MLP neurons of a small language model. Each row is named by its layer, matrix (down: output weights) and neuron, and shows model dimensions 416-479. Each number is 50 + 10 x the weight over its row's rms, rounded and kept within 0 to 99. A neuron's up and down rows have the sign that makes its largest values positive.
A block is one neuron, or neurons of one layer that tend to fire together. After each block is what it responds to, as a language model described it from the Wikipedia text at the highest values.

L4.down960:46 48 49 56 47 50 48 50 48 46 46 52 49 62 47 56 42 68 44 51 48 42 45 36 37 60 44 52 36 46 58 60 50 45 48 49 57 63 49 44 53 46 37 49 53 49 57 42 64 34 47 51 56 43 55 60 57 43 46 50 55 53 53 57
Responds to: Predictable phrase continuations

L5.down182:39 54 55 57 62 50 53 52 61 70 27 50 63 45 47 52 61 38 44 54 52 36 41 49 30 48 50 69 37 40 55 41 57 54 42 58 55 49 32 51 44 61 51 49 57 66 62 41 49 40 65 50 51 30 46 60 44 52 54 41 59 46 48 55
L5.down244:41 40 39 57 48 52 54 60 46 55 42 64 51 57 54 52 42 43 41 48 52 39 35 53 46 60 79 47 51 43 62 56 56 59 67 63 49 46 38 53 49 57 41 54 35 59 40 44 48 35 59 59 64 37 64 57 53 38 51 43 68 50 58 54
L5.down457:41 48 53 30 56 42 35 64 58 58 77 52 45 56 57 37 54 48 47 53 56 51 52 61 60 57 61 44 41 43 47 46 40 54 51 55 67 36 51 41 47 34 45 35 45 49 47 64 48 52 36 52 37 49 67 42 43 55 64 50 52 53 35 57
L5.down775:44 52 47 63 51 50 49 29 46 47 57 60 53 36 47 56 48 63 44 33 57 58 40 43 35 52 56 51 34 35 49 52 48 47 54 45 37 52 42 53 30 45 66 39 67 54 53 55 58 50 59 46 55 44 64 44 56 45 53 48 33 48 38 63
L5.down933:53 48 63 53 45 50 25 50 47 60 78 63 38 29 52 65 50 31 38 54 49 61 70 31 39 37 47 50 56 42 57 47 64 40 30 50 64 50 45 66 50 54 38 49 52 43 62 57 67 36 67 65 66 34 48 46 58 29 33 77 60 59 63 42
L5.down1156:32 50 46 61 62 67 47 52 41 42 58 58 56 62 58 51 55 60 55 49 65 56 41 57 66 69 45 50 60 42 33 46 49 54 52 43 52 54 34 46 42 58 36 61 31 66 68 50 56 63 55 53 44 50 55 47 42 59 30 51 60 36 50 36
L5.down1198:43 56 54 62 52 39 56 38 60 56 46 56 34 55 40 50 56 43 59 44 46 56 53 49 46 54 50 40 42 48 51 50 65 51 66 60 54 43 45 41 68 59 44 42 44 50 51 31 40 51 45 43 51 61 42 39 43 47 49 41 59 51 61 57
L5.down1256:56 54 53 45 38 47 57 58 68 47 57 72 47 61 43 52 55 56 54 60 46 48 52 48 52 50 55 52 48 50 65 66 61 50 41 61 52 47 61 46 36 56 38 54 40 66 47 54 62 54 62 42 58 57 41 62 52 64 45 50 59 44 39 64
L5.down1309:61 42 54 42 58 52 51 44 43 48 67 67 41 58 65 49 49 44 62 52 48 56 44 55 52 39 54 51 69 52 40 61 59 72 57 39 48 60 37 33 45 57 59 38 40 52 54 62 53 27 56 39 43 61 65 46 72 46 62 66 63 49 61 51
L5.down1431:52 43 35 57 38 54 51 55 56 50 51 47 47 51 48 44 66 57 38 32 35 53 24 48 39 63 34 42 50 61 45 44 37 64 54 50 40 44 40 46 18 44 44 62 51 45 49 51 60 73 53 47 51 42 67 41 63 68 64 34 54 38 53 53
L5.down1499:66 31 51 53 44 36 53 31 38 50 37 50 46 46 52 49 63 61 60 39 66 55 47 53 23 51 37 56 47 42 51 36 46 43 46 51 50 63 55 53 66 45 69 52 46 49 70 55 49 64 23 45 53 35 59 52 52 63 41 59 52 44 45 58
L5.down1785:35 46 54 47 63 46 39 40 37 42 51 47 44 69 50 68 62 36 36 53 65 69 51 46 29 44 57 50 54 60 46 53 73 42 76 34 57 58 41 65 55 45 60 44 49 38 56 44 42 54 43 49 43 46 33 49 38 54 53 50 49 45 53 40
L5.down1980:51 58 67 50 61 33 60 40 57 42 45 44 53 48 51 43 49 45 58 63 45 41 29 52 44 52 46 38 27 49 38 48 37 56 55 54 52 53 32 56 49 57 67 43 47 69 55 32 56 43 57 56 55 38 45 42 63 49 46 48 62 53 39 65
L5.down2109:43 59 71 61 48 33 70 45 40 66 50 24 74 46 51 54 57 39 47 50 49 64 52 46 51 41 47 61 46 35 51 50 71 67 52 46 37 36 46 53 51 45 59 56 53 45 49 45 60 49 36 60 49 17 56 52 54 67 52 56 43 44 53 66
L5.down2175:35 49 57 70 50 54 70 39 57 44 51 52 42 59 58 52 62 40 60 43 33 34 32 57 35 49 53 49 44 48 54 40 73 40 46 54 45 56 42 41 37 39 47 39 66 58 39 46 31 34 44 63 48 53 47 52 49 39 35 60 36 68 40 65
L5.down2190:53 62 51 62 41 44 55 54 48 66 49 54 48 66 51 63 63 42 56 50 37 44 59 64 63 62 40 46 43 37 41 61 60 62 51 49 45 49 56 43 77 62 32 52 36 61 45 37 54 47 35 41 45 55 53 40 53 51 49 50 62 38 78 58
Responds to: Head noun before "of"

L2.down132:48 51 42 42 48 33 41 55 46 43 56 36 65 31 55 50 45 53 52 49 32 42 38 57 53 40 45 47 36 47 61 44 57 40 62 61 50 55 50 56 46 36 49 60 57 62 60 49 39 57 55 51 54 51 57 55 48 38 58 56 48 55 64 60
L2.down264:35 39 66 56 50 55 56 50 63 55 44 36 52 49 43 64 65 51 59 59 53 59 35 43 37 43 26 59 69 62 50 52 46 50 57 64 36 52 59 52 54 68 55 32 50 44 49 51 51 49 40 58 39 55 63 50 62 54 77 57 51 40 46 46
L2.down823:41 46 65 46 55 42 62 44 52 56 50 49 45 45 56 52 54 49 56 55 53 46 40 50 41 53 49 52 43 47 56 52 54 51 48 58 57 54 58 50 50 45 48 47 61 55 36 49 54 59 60 58 51 50 50 38 54 54 45 56 48 57 48 66
L2.down1303:40 48 42 36 59 52 57 69 48 52 45 67 52 51 50 62 41 62 31 69 43 46 49 46 43 42 38 64 50 54 52 50 46 58 52 47 59 37 45 69 62 37 48 39 81 35 54 68 40 57 59 60 41 41 51 38 45 55 52 38 38 59 40 40
Responds to: Clause-opening subordinators

L2.down406:56 28 58 59 44 32 33 47 58 43 60 33 29 61 37 54 39 38 56 43 45 54 62 50 56 51 48 40 55 49 53 55 59 46 43 44 61 46 53 52 50 48 34 69 64 36 53 48 53 43 43 47 71 48 49 67 56 39 51 44 50 38 50 61
L2.down1262:53 56 52 44 27 48 50 26 77 62 55 39 36 47 51 53 42 51 64 52 27 58 57 44 58 48 45 53 45 70 56 53 44 64 57 56 63 54 51 57 50 53 59 63 65 54 52 37 51 57 47 44 31 43 56 48 65 47 41 45 50 49 61 55
L2.down1289:41 37 39 48 39 31 40 44 59 49 47 48 40 65 34 46 68 37 48 54 50 37 70 40 51 41 50 54 42 61 47 45 80 43 64 50 52 50 45 55 58 57 47 54 58 52 51 60 43 54 47 51 66 60 51 44 49 53 38 27 70 55 70 55
L2.down1848:46 56 51 31 55 56 51 29 64 54 56 61 59 57 48 39 62 38 51 62 61 30 34 36 42 58 63 44 63 50 38 49 59 58 72 56 46 51 60 52 54 48 44 49 52 61 69 51 56 39 54 48 58 42 32 68 59 60 45 34 56 45 39 48
Responds to: Conflict and relationship nouns

L5.down373:45 24 47 48 33 53 39 41 50 70 52 63 48 56 51 51 50 32 52 32 49 59 49 42 53 62 49 45 36 52 25 31 52 57 61 45 44 63 58 47 59 58 54 58 52 45 54 59 68 48 56 42 43 36 69 59 33 48 42 48 47 46 46 38
L5.down637:39 61 56 49 76 41 59 47 32 56 37 66 46 51 71 48 43 45 37 83 72 34 43 44 52 30 47 68 25 47 60 46 53 50 50 57 61 54 55 42 43 41 62 43 62 64 66 60 53 40 41 59 52 60 45 34 54 52 48 47 56 60 35 38
L5.down646:56 36 39 51 64 66 53 35 55 50 66 33 46 53 50 51 34 43 57 53 39 45 51 58 51 58 62 52 48 57 70 39 53 44 54 56 57 44 55 68 60 35 54 52 61 56 51 37 50 63 56 48 41 61 31 55 48 66 50 47 46 51 52 49
L5.down653:55 49 50 47 20 40 42 37 34 34 37 67 48 54 44 46 41 41 64 55 35 50 32 41 34 68 39 46 47 52 27 47 45 39 58 52 41 49 55 52 50 63 52 48 54 69 44 25 53 37 55 55 47 45 56 51 61 57 52 51 57 53 54 58
L5.down725:40 60 43 60 62 47 65 43 45 45 43 43 75 63 60 39 66 62 39 59 58 64 64 42 63 46 53 57 49 52 58 34 37 47 63 62 36 37 54 44 59 45 57 29 44 60 56 46 32 41 53 61 52 40 33 36 47 42 52 47 51 47 66 43
L5.down938:47 47 55 48 29 46 34 59 63 44 58 46 59 51 33 27 67 62 54 50 51 49 55 55 26 49 51 52 52 48 37 57 44 55 56 46 55 60 56 38 51 29 52 60 51 39 57 42 47 49 32 46 30 50 53 57 39 61 54 50 63 57 64 39
L5.down970:62 38 45 36 50 41 63 33 49 26 56 37 55 44 70 44 41 51 58 32 53 29 41 46 30 55 59 36 56 46 61 45 55 37 51 48 49 51 56 67 61 64 59 40 54 52 36 50 49 61 45 43 38 43 43 33 54 54 58 54 45 42 45 58
L5.down1250:64 43 61 27 49 52 38 54 46 65 47 63 32 43 54 59 46 45 45 43 67 43 28 44 35 56 58 57 41 44 57 38 47 72 39 48 54 32 52 38 50 61 47 60 53 48 58 41 53 55 61 66 36 46 76 56 43 55 66 43 51 64 53 50
L5.down1387:60 44 26 62 70 59 58 54 43 60 36 61 71 47 60 45 50 40 52 78 41 48 43 51 53 34 33 47 56 60 44 47 48 56 60 46 58 34 54 46 54 36 47 62 63 41 44 60 45 52 53 54 62 76 59 68 54 36 40 53 52 53 32 56
L5.down1509:53 45 47 51 71 46 70 47 41 25 40 44 63 45 49 34 37 35 36 57 38 59 48 33 64 42 52 48 51 53 50 44 61 38 58 45 48 42 51 45 37 51 33 50 46 55 66 46 27 39 58 38 32 51 62 29 52 58 38 29 54 45 54 40
L5.down1596:70 50 25 57 65 47 37 52 44 41 78 61 54 54 54 56 49 50 41 74 52 30 48 62 39 40 60 47 64 50 46 58 42 53 48 47 41 55 38 49 36 58 44 58 45 33 36 50 51 29 38 43 51 56 39 32 53 47 61 50 52 54 40 54
L5.down1669:64 42 52 47 64 54 53 46 52 40 74 47 43 38 45 51 56 42 57 43 48 39 36 43 62 59 52 42 66 57 58 65 32 42 55 39 40 80 32 54 50 32 58 43 71 47 33 39 45 53 66 49 44 41 50 52 45 59 56 44 44 54 34 64
L5.down1706:53 54 42 42 43 56 45 39 54 41 50 39 42 38 69 52 47 69 46 54 49 62 51 60 44 53 45 52 55 51 47 40 32 40 36 55 43 52 59 46 58 66 53 67 50 51 67 63 56 43 61 58 32 44 62 52 46 49 54 60 48 48 44 24
L5.down1732:46 40 41 32 62 32 59 64 64 55 60 52 48 51 52 43 57 50 47 49 33 56 44 62 34 59 47 49 39 46 42 65 40 47 36 60 49 67 54 54 48 56 43 46 59 58 53 49 54 44 39 48 58 56 41 68 53 37 49 40 35 65 60 37
L5.down1885:32 50 46 53 48 53 35 58 59 54 43 48 44 50 54 57 43 47 23 63 43 53 48 60 49 43 74 33 47 49 56 45 63 64 47 38 56 50 62 56 49 50 34 45 58 56 37 54 45 39 50 56 44 57 42 50 58 46 39 56 45 47 39 48
L5.down2070:55 50 56 63 48 62 45 60 34 47 55 49 50 49 49 49 41 24 46 67 48 51 40 61 47 44 58 47 51 50 53 41 51 50 36 52 36 55 38 52 24 46 42 52 58 50 42 52 48 40 43 50 68 48 38 42 57 41 51 61 72 60 48 39
Responds to: Clause-opening function words

L2.down419:48 46 45 45 57 53 53 49 49 47 35 63 48 45 48 37 46 60 67 63 42 49 51 25 35 39 34 37 56 45 55 59 50 59 41 46 55 40 45 53 66 53 58 49 58 50 56 44 57 47 35 47 48 47 39 51 45 63 57 51 46 42 38 43
L2.down1169:50 30 45 37 44 52 63 43 59 61 22 47 38 45 39 48 27 50 53 41 35 48 38 36 45 56 53 54 45 55 43 32 55 52 56 45 62 61 45 65 59 51 42 50 52 48 45 28 46 22 56 44 52 44 45 66 50 49 42 46 54 45 62 53
L2.down1357:40 51 48 38 47 41 38 44 66 41 52 51 56 56 41 67 38 45 48 46 69 44 60 59 48 39 55 60 46 45 54 22 51 59 57 48 60 53 55 34 38 45 53 66 49 45 30 52 58 41 51 47 61 40 42 47 66 49 69 50 71 39 59 49
L2.down1782:36 48 58 53 71 58 61 34 42 46 34 62 38 55 56 46 52 51 59 64 47 50 53 45 57 64 42 42 37 27 51 43 53 57 51 53 56 52 50 65 44 59 40 36 44 48 46 35 45 44 52 42 39 44 41 58 60 65 55 52 69 51 45 48
Responds to: Word-initial letter fragments

L5.down207:33 54 36 64 50 60 49 50 49 49 65 65 57 43 63 38 36 54 34 60 34 58 30 36 56 53 46 51 66 69 69 51 38 54 62 27 67 41 47 47 46 49 62 49 30 53 63 60 56 43 58 47 51 52 45 42 53 44 45 41 40 56 54 43
L5.down269:44 55 49 44 50 33 44 58 50 61 41 51 55 53 49 38 60 59 37 39 52 63 36 37 59 59 49 55 44 46 44 35 52 48 52 44 63 48 38 72 57 63 47 70 61 44 49 40 52 62 39 46 44 62 37 54 67 49 53 43 49 49 32 52
L5.down389:42 48 60 56 38 53 48 51 50 33 56 40 43 39 50 46 32 55 44 42 38 46 45 30 36 51 50 49 59 43 46 60 51 42 31 39 40 52 43 55 57 57 62 53 25 55 54 43 55 46 59 44 38 56 37 55 52 49 56 53 64 66 56 40
L5.down515:64 52 46 32 43 46 40 63 45 34 48 63 58 52 43 52 44 55 57 53 54 53 53 45 57 64 50 61 22 49 52 38 26 50 52 52 47 64 47 43 39 44 38 59 58 47 48 48 54 47 43 55 52 52 51 52 33 49 65 55 54 53 51 47
L5.down613:47 51 32 70 44 67 38 51 42 43 49 48 57 45 38 50 30 52 43 51 51 32 41 65 52 69 46 73 47 61 47 51 69 50 43 77 45 43 50 32 54 34 56 55 50 43 68 62 50 64 50 62 47 60 41 56 66 44 44 72 58 41 52 53
L5.down692:47 50 61 40 54 60 47 56 56 44 50 52 55 58 68 23 50 59 35 54 38 59 41 44 52 44 60 49 42 46 60 58 46 57 60 48 54 55 72 38 42 53 67 49 60 43 50 54 62 39 56 68 58 63 56 42 47 40 54 54 44 51 55 40
L5.down719:48 46 46 51 63 33 59 54 27 52 55 48 66 44 40 40 62 65 55 63 58 51 57 41 66 64 33 61 41 58 58 42 45 34 43 54 62 39 47 52 56 46 48 48 34 54 47 48 44 58 34 48 72 53 55 61 48 48 46 40 67 53 38 60
L5.down1177:39 47 64 42 23 33 55 57 47 43 47 61 55 57 47 44 47 40 65 56 65 47 55 52 38 55 49 38 28 31 42 62 45 52 37 58 55 40 45 38 52 30 47 60 49 48 56 50 41 39 48 62 51 37 35 52 50 65 34 55 53 37 41 62
L5.down1242:55 53 40 52 47 56 39 52 49 69 44 71 39 51 40 39 58 64 32 58 50 52 25 52 69 35 49 48 61 43 55 54 62 61 38 61 44 58 57 54 49 48 53 46 68 38 54 47 62 60 39 56 63 51 49 50 55 58 62 48 40 43 38 65
L5.down1273:52 37 43 38 39 56 57 39 41 50 19 42 55 77 65 61 61 55 38 34 52 49 40 69 50 57 25 52 50 57 58 53 56 54 58 61 62 65 37 36 48 48 44 40 60 47 51 57 55 48 49 48 41 56 69 51 45 52 51 48 41 52 57 50
L5.down1308:41 39 64 57 45 56 50 59 54 77 44 43 56 36 52 44 44 47 64 61 43 53 44 48 49 41 58 55 52 49 39 52 36 56 52 55 60 58 51 55 53 72 55 43 31 59 57 56 49 35 48 43 53 48 60 57 59 45 74 49 50 44 57 58
L5.down1337:51 47 51 46 44 69 59 35 55 54 51 49 72 42 49 51 41 45 34 54 58 66 58 53 40 57 40 50 35 70 49 31 53 49 56 86 48 43 52 39 52 31 28 58 54 58 43 41 62 61 33 56 55 56 56 43 54 47 47 15 63 52 45 50
L5.down1681:27 61 37 50 46 58 61 41 89 50 49 57 52 41 49 33 50 43 25 41 55 47 60 51 60 46 49 54 49 77 37 50 30 47 52 41 43 52 38 57 48 48 49 43 47 57 59 47 63 34 57 53 68 59 52 50 49 36 35 39 43 56 45 68
L5.down1819:58 47 54 57 45 54 58 57 54 35 56 44 50 33 39 47 63 53 37 35 49 54 41 46 52 47 58 33 44 34 52 47 53 53 62 57 36 56 47 69 38 63 38 43 44 35 58 34 57 49 33 61 56 62 65 53 53 39 47 42 64 59 59 52
L5.down2030:62 51 62 51 60 47 53 56 46 55 56 36 53 67 49 62 48 55 42 55 29 53 61 58 44 51 38 51 49 48 61 54 54 64 46 60 51 18 60 68 73 56 63 45 35 42 49 55 38 62 61 51 39 45 44 52 46 64 45 62 66 34 47 62
L5.down2069:40 49 52 49 33 48 40 40 40 36 58 40 71 41 36 67 54 53 60 50 54 38 47 63 59 59 66 56 43 64 54 51 25 46 55 60 61 47 55 34 43 46 44 45 63 54 44 57 53 51 63 47 63 42 47 55 50 46 34 25 42 54 31 61
Responds to: Word-initial single letters

L2.down239:51 50 47 53 46 55 40 39 46 46 63 48 58 34 59 48 48 69 30 47 44 44 41 60 55 56 51 50 44 49 42 52 44 43 47 50 42 64 52 46 52 58 43 47 72 60 62 34 55 52 56 31 32 35 43 65 54 58 50 38 56 49 58 53
L2.down1257:51 65 58 28 46 52 39 43 56 50 70 52 57 48 48 58 51 67 75 60 55 63 54 49 36 60 40 36 51 70 36 54 45 51 51 61 28 42 62 62 54 42 49 47 47 29 62 38 49 47 34 47 37 55 51 48 45 41 53 64 49 60 52 54
L2.down1573:26 39 53 45 55 49 62 53 60 47 49 65 56 61 37 42 46 55 68 61 47 55 52 41 36 55 40 52 46 55 46 50 65 58 51 55 49 53 58 54 49 50 41 80 61 42 46 41 48 57 60 51 35 47 44 48 48 52 44 43 39 47 35 45
L2.down1971:61 34 37 52 57 59 53 39 57 41 53 58 40 45 50 50 62 60 56 60 72 64 36 52 43 52 50 60 45 51 57 73 46 51 41 31 52 57 45 53 43 41 49 39 41 27 51 56 44 37 46 32 44 45 42 49 46 53 21 64 56 36 47 41
Responds to: Table separators, foreign name pieces

L4.down764:47 58 51 51 68 40 40 43 56 48 47 64 69 50 41 38 47 38 44 52 52 43 68 61 49 46 41 53 55 44 55 51 51 61 76 47 49 57 37 55 47 57 32 63 58 22 44 57 60 58 43 26 52 52 62 56 46 36 38 57 49 47 62 41
Responds to: Wikipedia table cell separators

L5.down140:43 49 70 41 56 47 42 65 55 56 55 40 61 49 57 37 54 54 35 59 58 69 67 52 39 30 46 50 68 54 26 52 45 44 56 52 44 45 69 55 31 32 52 55 46 58 65 54 39 56 51 67 48 54 64 51 55 51 46 48 70 62 43 42
L5.down275:49 57 69 28 66 44 59 63 39 35 38 49 47 47 50 31 55 48 36 50 53 60 49 42 52 60 65 31 61 62 54 54 52 50 40 42 60 46 63 54 80 58 47 44 47 44 61 45 60 35 58 44 43 60 39 48 60 67 44 49 42 44 39 40
L5.down656:54 41 50 78 42 62 56 54 55 44 73 49 38 46 42 53 22 40 51 56 36 58 55 45 39 56 43 43 41 48 42 50 64 59 47 53 29 57 50 53 44 50 60 41 47 31 43 49 58 53 44 64 57 42 59 64 39 47 52 58 44 64 73 51
L5.down793:46 36 46 52 59 48 54 52 38 57 39 53 42 40 43 41 35 66 49 49 31 40 41 61 45 55 53 65 35 51 62 40 19 50 48 48 50 62 52 41 43 63 43 47 41 55 41 69 38 68 39 51 50 60 51 51 52 73 59 48 41 57 52 50
L5.down817:45 54 43 21 54 37 49 55 53 55 55 58 45 61 57 28 39 61 53 53 60 52 55 68 57 59 58 52 51 47 55 47 44 63 54 49 64 56 45 69 51 25 68 55 44 35 50 54 39 26 61 65 38 55 48 56 28 31 48 56 48 41 64 62
L5.down818:47 42 52 50 50 06 59 38 44 68 75 38 69 45 45 53 65 55 36 74 49 18 42 56 58 53 60 62 54 48 52 46 49 47 57 52 53 45 42 51 35 55 59 60 56 59 54 55 63 40 51 61 47 57 45 53 60 38 63 53 53 53 37 48
L5.down1071:42 69 63 50 50 63 24 49 54 48 46 54 42 45 47 36 33 37 65 33 51 40 52 54 66 53 69 35 47 37 28 57 60 50 83 46 44 47 47 57 27 41 62 36 46 55 34 41 67 58 68 63 52 61 55 51 54 60 45 36 49 50 47 39
L5.down1118:44 31 38 47 40 46 46 38 56 42 46 57 56 49 47 57 41 58 46 48 52 51 46 66 51 40 48 43 45 42 44 72 36 40 49 55 64 55 30 53 54 43 46 48 46 37 34 41 55 50 59 39 53 46 48 61 46 50 52 67 66 70 42 49
L5.down1134:30 57 51 59 67 53 46 39 35 74 45 64 67 48 62 52 69 58 45 62 30 53 48 53 33 56 54 68 51 53 50 46 47 32 44 60 56 45 37 50 56 46 51 52 42 58 39 46 45 57 61 54 45 34 54 65 42 38 50 65 38 56 69 58
L5.down1158:36 59 52 48 69 68 36 39 47 55 41 54 47 57 51 41 53 46 54 37 53 61 34 40 29 55 71 65 59 54 51 44 55 39 58 48 47 49 64 52 62 33 50 38 45 29 45 47 47 33 48 52 52 40 53 48 45 38 39 58 49 62 56 36
L5.down1629:46 40 54 30 43 46 52 66 42 29 46 54 50 56 44 39 44 49 58 60 39 62 50 42 50 46 55 52 32 43 51 53 51 42 50 63 60 49 52 50 53 40 55 69 58 53 52 41 45 69 43 56 45 53 52 58 44 35 39 48 56 56 34 51
L5.down1673:58 28 40 49 27 45 56 53 49 67 53 48 52 38 50 52 41 68 55 45 47 74 61 70 47 51 42 54 38 54 41 61 55 44 57 40 34 53 59 62 76 54 47 53 46 34 62 45 56 51 53 44 60 40 43 42 38 39 47 54 65 52 46 59
L5.down1741:45 36 42 46 34 67 38 31 47 54 53 55 58 65 50 48 50 48 38 39 44 49 67 47 48 53 46 44 55 62 33 39 53 41 46 53 49 53 43 48 25 63 53 57 58 57 51 36 56 55 54 44 60 50 64 41 53 37 49 65 60 72 41 43
L5.down1800:51 49 56 58 41 52 41 54 61 65 45 53 57 63 68 30 37 59 39 46 59 52 30 43 44 42 46 52 60 49 54 41 51 57 58 51 46 53 51 31 48 35 47 60 55 64 58 51 57 62 56 54 56 64 57 41 61 55 69 46 47 40 53 48
L5.down1879:49 54 54 48 55 43 52 29 46 52 68 47 41 51 30 53 36 57 50 50 66 62 45 74 57 59 48 40 53 33 49 42 61 49 58 53 57 40 47 52 42 50 40 74 72 39 51 50 56 55 37 49 51 49 57 41 40 51 57 49 67 59 23 68
L5.down2081:41 32 54 37 46 43 54 55 50 44 59 52 53 37 61 67 32 41 42 49 51 55 39 65 52 56 50 53 53 47 66 57 41 45 64 51 43 52 35 56 44 62 58 54 60 48 57 53 62 50 36 60 45 32 52 54 36 41 44 50 56 54 45 55
Responds to: Numeric table separators

L4.down595:57 53 51 47 42 42 57 66 39 46 50 49 51 38 69 50 55 52 56 30 57 26 56 52 39 58 67 57 60 47 49 43 50 39 54 59 48 50 65 63 57 51 49 44 42 48 53 41 53 63 48 50 33 53 61 46 56 54 49 45 61 72 49 61
Responds to: Clause openers and standings pipes